Weights of a small GPT-style language model, trained from scratch on English Wikipedia.
Training: a variant of Muon for these matrices, 166M tokens.
MLP neurons of a small language model. Each row is named by its layer, matrix (down: output weights) and neuron, and shows model dimensions 64-159. Each number is 50 + 12 x the weight over its row's rms, rounded and kept within 0 to 99.
A block is one neuron, or neurons of one layer that tend to fire together. Before each block is what it responds to, as a language model described it from the Wikipedia text at the highest values.

Responds to: Early letter inside split words. Single-letter pieces (often t, s, d, y, n) in the second or third spot of a word broken into fragments, usually a rare name, e.g. G-l-ória, S-y-kes, Vi-t-torio.
L3.down97:52 67 61 59 61 42 50 43 51 41 43 56 17 48 60 40 52 50 55 34 35 45 65 53 46 53 41 53 60 44 75 54 30 60 42 35 39 56 60 55 61 36 60 40 45 40 46 42 52 50 72 43 26 71 25 54 63 54 51 22 48 61 41 49 47 42 61 58 46 65 59 25 46 38 46 37 50 48 50 64 57 49 58 46 39 54 27 73 45 44 61 66 64 54 48 57
L3.down352:69 42 08 39 45 27 44 42 60 38 47 49 64 58 61 51 54 51 49 53 45 60 49 59 52 61 44 54 54 34 48 40 48 50 54 51 62 46 48 57 58 62 40 66 51 55 68 37 73 68 55 59 44 69 46 42 43 47 43 36 48 34 62 64 33 48 60 46 52 50 43 52 45 45 63 44 59 69 70 43 44 73 61 41 60 27 47 60 70 47 33 58 57 32 57 53
L3.down364:29 52 38 46 69 34 48 27 61 57 41 61 56 62 54 44 44 41 37 32 54 38 43 69 53 45 41 50 41 48 66 34 36 55 37 41 58 55 63 48 55 55 61 56 56 38 43 48 46 49 55 71 35 66 42 39 54 69 66 45 31 24 67 63 58 60 36 65 41 37 47 49 41 44 47 50 59 79 47 23 61 25 52 35 49 40 44 62 52 47 40 45 47 23 56 47
L3.down952:65 46 39 46 54 56 49 62 60 55 44 46 59 63 58 51 51 79 55 67 52 54 22 50 58 57 52 32 56 37 52 27 53 27 49 48 77 64 52 31 43 39 62 40 60 43 37 56 32 49 65 64 48 76 62 49 67 42 71 62 54 34 30 42 70 48 37 43 37 55 65 59 60 50 44 53 35 69 38 41 45 47 49 57 67 42 83 45 49 66 43 24 37 45 59 45

Responds to: Main verb of clause. The main verb right after its subject or after "to", often cut into pieces like expi-red, prevent-s, secur-ed, to develop.
L5.down654:49 49 47 45 72 47 50 51 63 33 38 62 40 40 66 47 47 34 30 44 43 35 54 59 51 44 75 46 54 41 66 65 62 52 46 39 48 42 48 54 61 64 67 70 35 37 71 41 34 75 30 60 44 21 40 36 79 51 44 80 40 55 22 35 63 63 44 53 65 62 48 51 72 47 51 54 58 43 38 49 51 57 49 53 38 50 66 84 43 53 30 62 54 46 51 41
L5.down865:52 68 47 51 57 31 66 35 38 39 39 55 48 34 45 57 55 51 35 61 46 51 59 52 62 41 82 47 43 26 53 69 53 52 26 45 29 70 47 42 55 46 26 36 49 28 62 41 60 59 46 39 41 21 54 30 47 53 65 63 52 50 31 59 59 55 46 39 48 49 55 50 61 37 53 35 44 52 45 65 38 37 62 49 34 61 54 71 46 43 40 71 59 64 56 35

Responds to: Infobox and table field names. Attribute-name tokens starting an infobox line after a dash or a table header after a pipe, e.g. Height, Displacement, Rank, Party; also blank-line newlines before === section headings.
L3.down78:55 58 74 66 72 41 58 40 62 29 53 56 29 31 48 44 46 50 42 57 47 41 75 46 62 34 43 60 45 45 45 20 56 59 49 56 49 44 66 69 41 43 56 68 26 50 33 51 57 37 45 42 81 49 39 49 53 40 56 49 57 52 22 49 39 56 52 65 37 49 60 67 59 46 61 55 77 70 45 31 47 53 31 63 50 66 52 55 58 46 51 57 17 59 41 41
L3.down87:29 41 65 54 69 38 45 47 32 38 58 52 54 71 50 48 13 37 38 22 46 61 48 53 40 43 55 56 54 54 50 58 39 65 48 50 35 51 45 94 54 66 53 63 50 52 57 46 48 39 45 41 57 46 51 53 62 58 60 42 44 64 59 39 31 52 44 42 63 60 24 47 59 63 62 55 49 77 50 64 43 46 37 65 44 53 49 36 42 61 70 50 47 45 50 62
L3.down557:61 58 44 29 45 70 61 50 59 66 41 48 41 50 82 49 42 59 35 38 29 62 52 60 60 38 59 29 39 59 73 59 55 33 42 43 54 43 63 68 39 53 37 57 48 39 60 25 49 60 68 62 30 55 65 33 43 53 68 69 50 35 39 51 44 41 72 41 58 43 50 62 59 31 29 29 50 54 68 45 56 48 50 64 47 21 44 53 37 39 51 60 64 43 60 53
L3.down763:44 22 75 40 68 31 57 46 46 53 67 32 61 58 40 56 43 28 56 51 38 51 54 59 58 35 41 45 66 49 24 54 50 55 50 51 40 47 40 72 37 43 43 38 31 46 49 42 53 78 35 39 81 44 46 60 75 52 48 51 54 75 40 46 37 58 55 35 36 57 36 54 61 50 52 54 67 46 54 46 47 58 40 59 43 65 49 41 33 61 60 52 44 72 58 53

Responds to: Mid-word letter s. A lone "s" word piece inside a word, often the second of a double s, as in Ges-s-ner, Mis-s-issauga and Prus-s-ia; rarely other short pieces.
L6.down585:68 64 41 48 47 49 58 54 59 54 49 60 35 22 45 43 32 54 40 46 67 48 62 42 58 49 63 59 39 56 39 60 67 64 53 41 62 35 38 45 45 44 35 49 46 47 51 42 59 70 53 73 70 59 10 62 35 34 67 34 50 27 39 65 41 48 52 45 52 27 77 58 36 45 61 41 51 51 41 48 50 63 40 23 46 44 41 33 48 58 60 44 33 46 47 35
L6.down600:46 70 50 46 69 58 42 43 70 63 43 59 60 39 64 55 41 57 64 48 67 38 40 50 43 63 40 42 38 54 32 50 43 66 55 55 29 37 53 65 58 55 49 44 73 48 77 58 45 56 31 58 53 66 59 40 48 34 48 69 73 43 67 51 61 68 36 50 55 29 56 34 68 62 39 35 60 47 41 45 69 41 63 57 52 44 55 46 66 41 80 56 41 50 44 60
L6.down601:43 42 50 45 34 47 54 58 43 53 30 54 59 33 60 27 49 41 67 47 61 51 32 37 45 45 26 34 47 79 37 46 50 51 34 46 28 70 61 36 60 43 50 68 55 34 68 50 56 63 44 42 41 46 40 52 30 87 58 55 53 60 54 50 54 28 54 27 46 55 30 60 49 55 45 42 26 61 60 62 43 49 63 60 29 62 54 44 54 46 67 49 55 35 65 58
L6.down683:52 40 51 55 48 34 51 49 39 55 41 67 67 60 70 61 51 36 68 41 51 27 53 35 65 42 76 46 58 59 54 58 55 33 47 33 35 51 64 28 64 56 45 49 44 56 57 51 56 51 47 40 39 60 52 57 34 55 49 50 50 54 46 53 33 66 30 52 37 41 44 66 50 31 50 56 53 35 42 34 31 42 74 47 54 44 42 45 47 57 39 42 48 38 53 45
L6.down695:71 40 62 37 69 77 50 49 37 56 52 70 27 37 61 51 52 30 52 52 38 63 63 35 41 35 59 47 54 65 61 62 37 64 51 41 31 26 30 48 36 34 35 58 48 53 58 47 42 61 60 68 35 27 51 31 59 66 39 61 55 36 49 40 31 31 53 36 43 35 48 42 45 68 49 51 65 47 32 35 53 47 58 58 44 39 40 58 41 42 57 30 56 53 53 66
L6.down856:47 53 44 38 53 53 44 22 38 57 48 33 38 65 52 47 54 21 48 43 61 57 44 41 31 31 51 57 46 62 33 68 50 43 41 28 33 53 44 63 56 64 37 68 66 53 41 62 56 53 48 55 54 19 61 55 53 64 64 65 60 56 55 34 44 54 60 46 50 30 44 63 54 41 53 64 52 43 48 52 36 57 75 50 41 54 32 58 37 37 32 53 36 36 50 37
L6.down862:48 59 65 60 60 36 58 25 52 48 65 53 59 43 61 40 65 53 33 38 52 48 60 56 52 37 47 42 44 42 55 48 43 71 42 61 42 39 47 68 41 61 36 64 50 47 44 34 44 52 47 66 28 62 72 39 46 40 46 44 58 31 42 57 41 48 76 54 45 58 44 51 66 41 48 50 46 54 58 35 24 61 34 61 29 58 31 68 58 59 39 30 42 48 55 43
L6.down867:54 35 35 34 45 52 69 42 52 70 50 67 43 57 47 63 47 43 30 49 47 51 38 65 45 65 38 53 48 43 58 52 40 48 47 40 48 50 68 45 47 55 63 56 30 14 54 29 39 59 59 35 42 47 64 38 77 77 51 57 58 44 43 44 40 45 57 49 53 44 41 54 50 44 32 50 49 48 54 63 54 49 47 56 73 32 46 38 71 51 53 59 32 47 61 38

Responds to: Infobox field labels. Label words in "- Field: value" lists and table rows (Fire, Speed, Coordinates, Total votes), plus verb stems before -ed/-s endings (coach, respond).
L6.down59:53 41 65 47 56 25 60 36 64 24 42 38 50 71 50 32 42 63 48 54 39 52 60 30 51 53 45 40 28 71 28 50 39 58 56 34 39 50 43 34 43 45 60 59 52 54 45 67 60 46 54 58 67 28 56 75 61 53 48 49 65 45 50 45 38 40 23 44 69 51 57 57 52 48 64 66 54 55 62 32 59 44 40 37 46 49 61 14 49 54 34 36 22 78 44 50
L6.down200:58 67 43 42 50 41 64 55 63 47 50 53 50 49 42 43 46 42 11 41 38 58 56 64 55 44 70 59 37 48 27 58 49 43 57 45 71 78 55 48 35 38 59 56 59 36 67 65 36 41 56 44 47 51 37 59 49 33 42 56 48 60 71 32 53 30 40 41 49 60 73 65 32 38 56 48 53 50 52 50 54 27 38 47 36 44 49 33 72 66 39 59 24 58 33 40
L6.down205:56 44 57 62 39 36 48 53 69 34 55 44 22 30 52 52 41 51 62 43 55 57 59 63 43 50 73 40 54 52 48 60 58 32 59 43 46 70 53 57 48 54 54 48 71 41 54 35 62 45 71 76 45 16 41 45 59 62 44 32 54 49 46 72 44 57 46 47 54 49 73 35 34 45 68 43 48 45 68 47 53 58 67 60 59 42 59 33 50 46 61 61 53 46 39 47
L6.down242:47 53 58 51 76 31 70 58 61 33 66 27 52 55 41 28 52 62 49 40 48 51 46 57 37 54 52 43 58 47 57 46 41 52 64 53 39 53 36 62 39 41 41 32 44 46 54 55 47 52 71 27 32 49 46 63 76 48 54 60 37 45 34 55 28 54 61 39 35 49 42 24 50 70 40 55 32 29 50 46 43 46 56 59 60 49 50 64 78 69 44 59 51 33 53 34
L6.down299:42 33 01 56 67 36 66 63 55 56 42 34 57 53 58 45 31 42 59 40 53 45 67 46 55 61 75 48 44 42 55 56 50 34 26 41 55 49 52 62 63 51 48 44 52 58 37 47 31 67 60 68 32 55 53 54 69 65 58 65 29 64 24 40 48 50 67 49 34 48 51 51 58 58 34 56 42 58 68 47 54 45 70 16 46 54 54 35 39 29 43 48 40 45 53 30
L6.down392:54 54 48 68 34 52 78 40 32 66 59 54 36 56 58 63 60 29 47 48 46 60 46 29 68 41 58 42 46 27 42 55 56 51 29 56 51 64 68 58 40 36 44 82 42 62 51 42 59 64 81 57 49 61 64 55 44 38 42 51 25 41 46 58 53 73 15 59 54 52 57 45 42 53 55 52 58 54 26 46 51 46 42 42 64 46 26 56 54 41 58 71 58 48 39 35
L6.down429:53 55 42 41 64 48 53 54 50 29 45 63 47 42 53 39 50 58 54 52 47 54 26 47 62 61 65 45 54 42 59 48 57 54 48 44 57 69 66 66 28 36 42 41 35 19 49 70 46 77 46 72 68 56 58 24 51 25 44 58 20 41 56 33 52 45 62 25 40 59 51 44 57 39 52 48 56 49 41 71 33 56 47 62 53 48 62 51 47 38 65 62 50 38 37 45
L6.down582:42 53 39 44 59 54 48 35 36 50 48 70 31 47 42 58 32 57 56 68 44 47 55 62 50 64 58 20 48 59 41 60 47 51 53 76 46 60 21 48 39 61 53 44 29 83 39 56 53 41 54 46 42 50 25 56 43 51 47 55 29 60 48 49 50 47 66 51 60 45 62 54 39 59 57 52 67 52 44 64 49 60 57 19 53 49 50 64 48 75 19 61 35 44 43 46

Responds to: Mid-word split fragments. Short word-piece fragments inside words split oddly, mostly s after a prefix piece (An-s-wer, Con-s-ole, mar-s-hal) or before a stem (s-kin), plus elision d' and al-.
L5.down240:28 43 71 45 19 44 35 55 59 54 32 58 55 49 66 47 35 43 46 52 73 68 51 55 20 44 74 54 38 58 53 57 64 25 52 41 77 48 45 50 46 47 45 52 63 35 59 52 47 57 62 49 54 38 50 60 53 45 49 61 74 46 41 43 32 54 68 61 37 39 36 48 41 30 44 56 27 48 55 60 49 36 32 61 42 50 39 56 51 38 37 33 59 36 61 35
L5.down285:54 60 50 47 37 35 41 61 47 42 29 52 53 58 39 53 22 43 63 57 45 45 55 44 41 68 48 42 66 66 53 42 71 42 48 58 51 65 46 35 72 61 51 54 69 42 38 69 54 51 36 47 51 51 36 41 51 67 54 60 56 52 17 40 63 40 47 34 26 49 35 62 48 54 16 31 28 49 35 56 60 53 38 38 45 52 45 36 43 56 46 49 67 42 63 70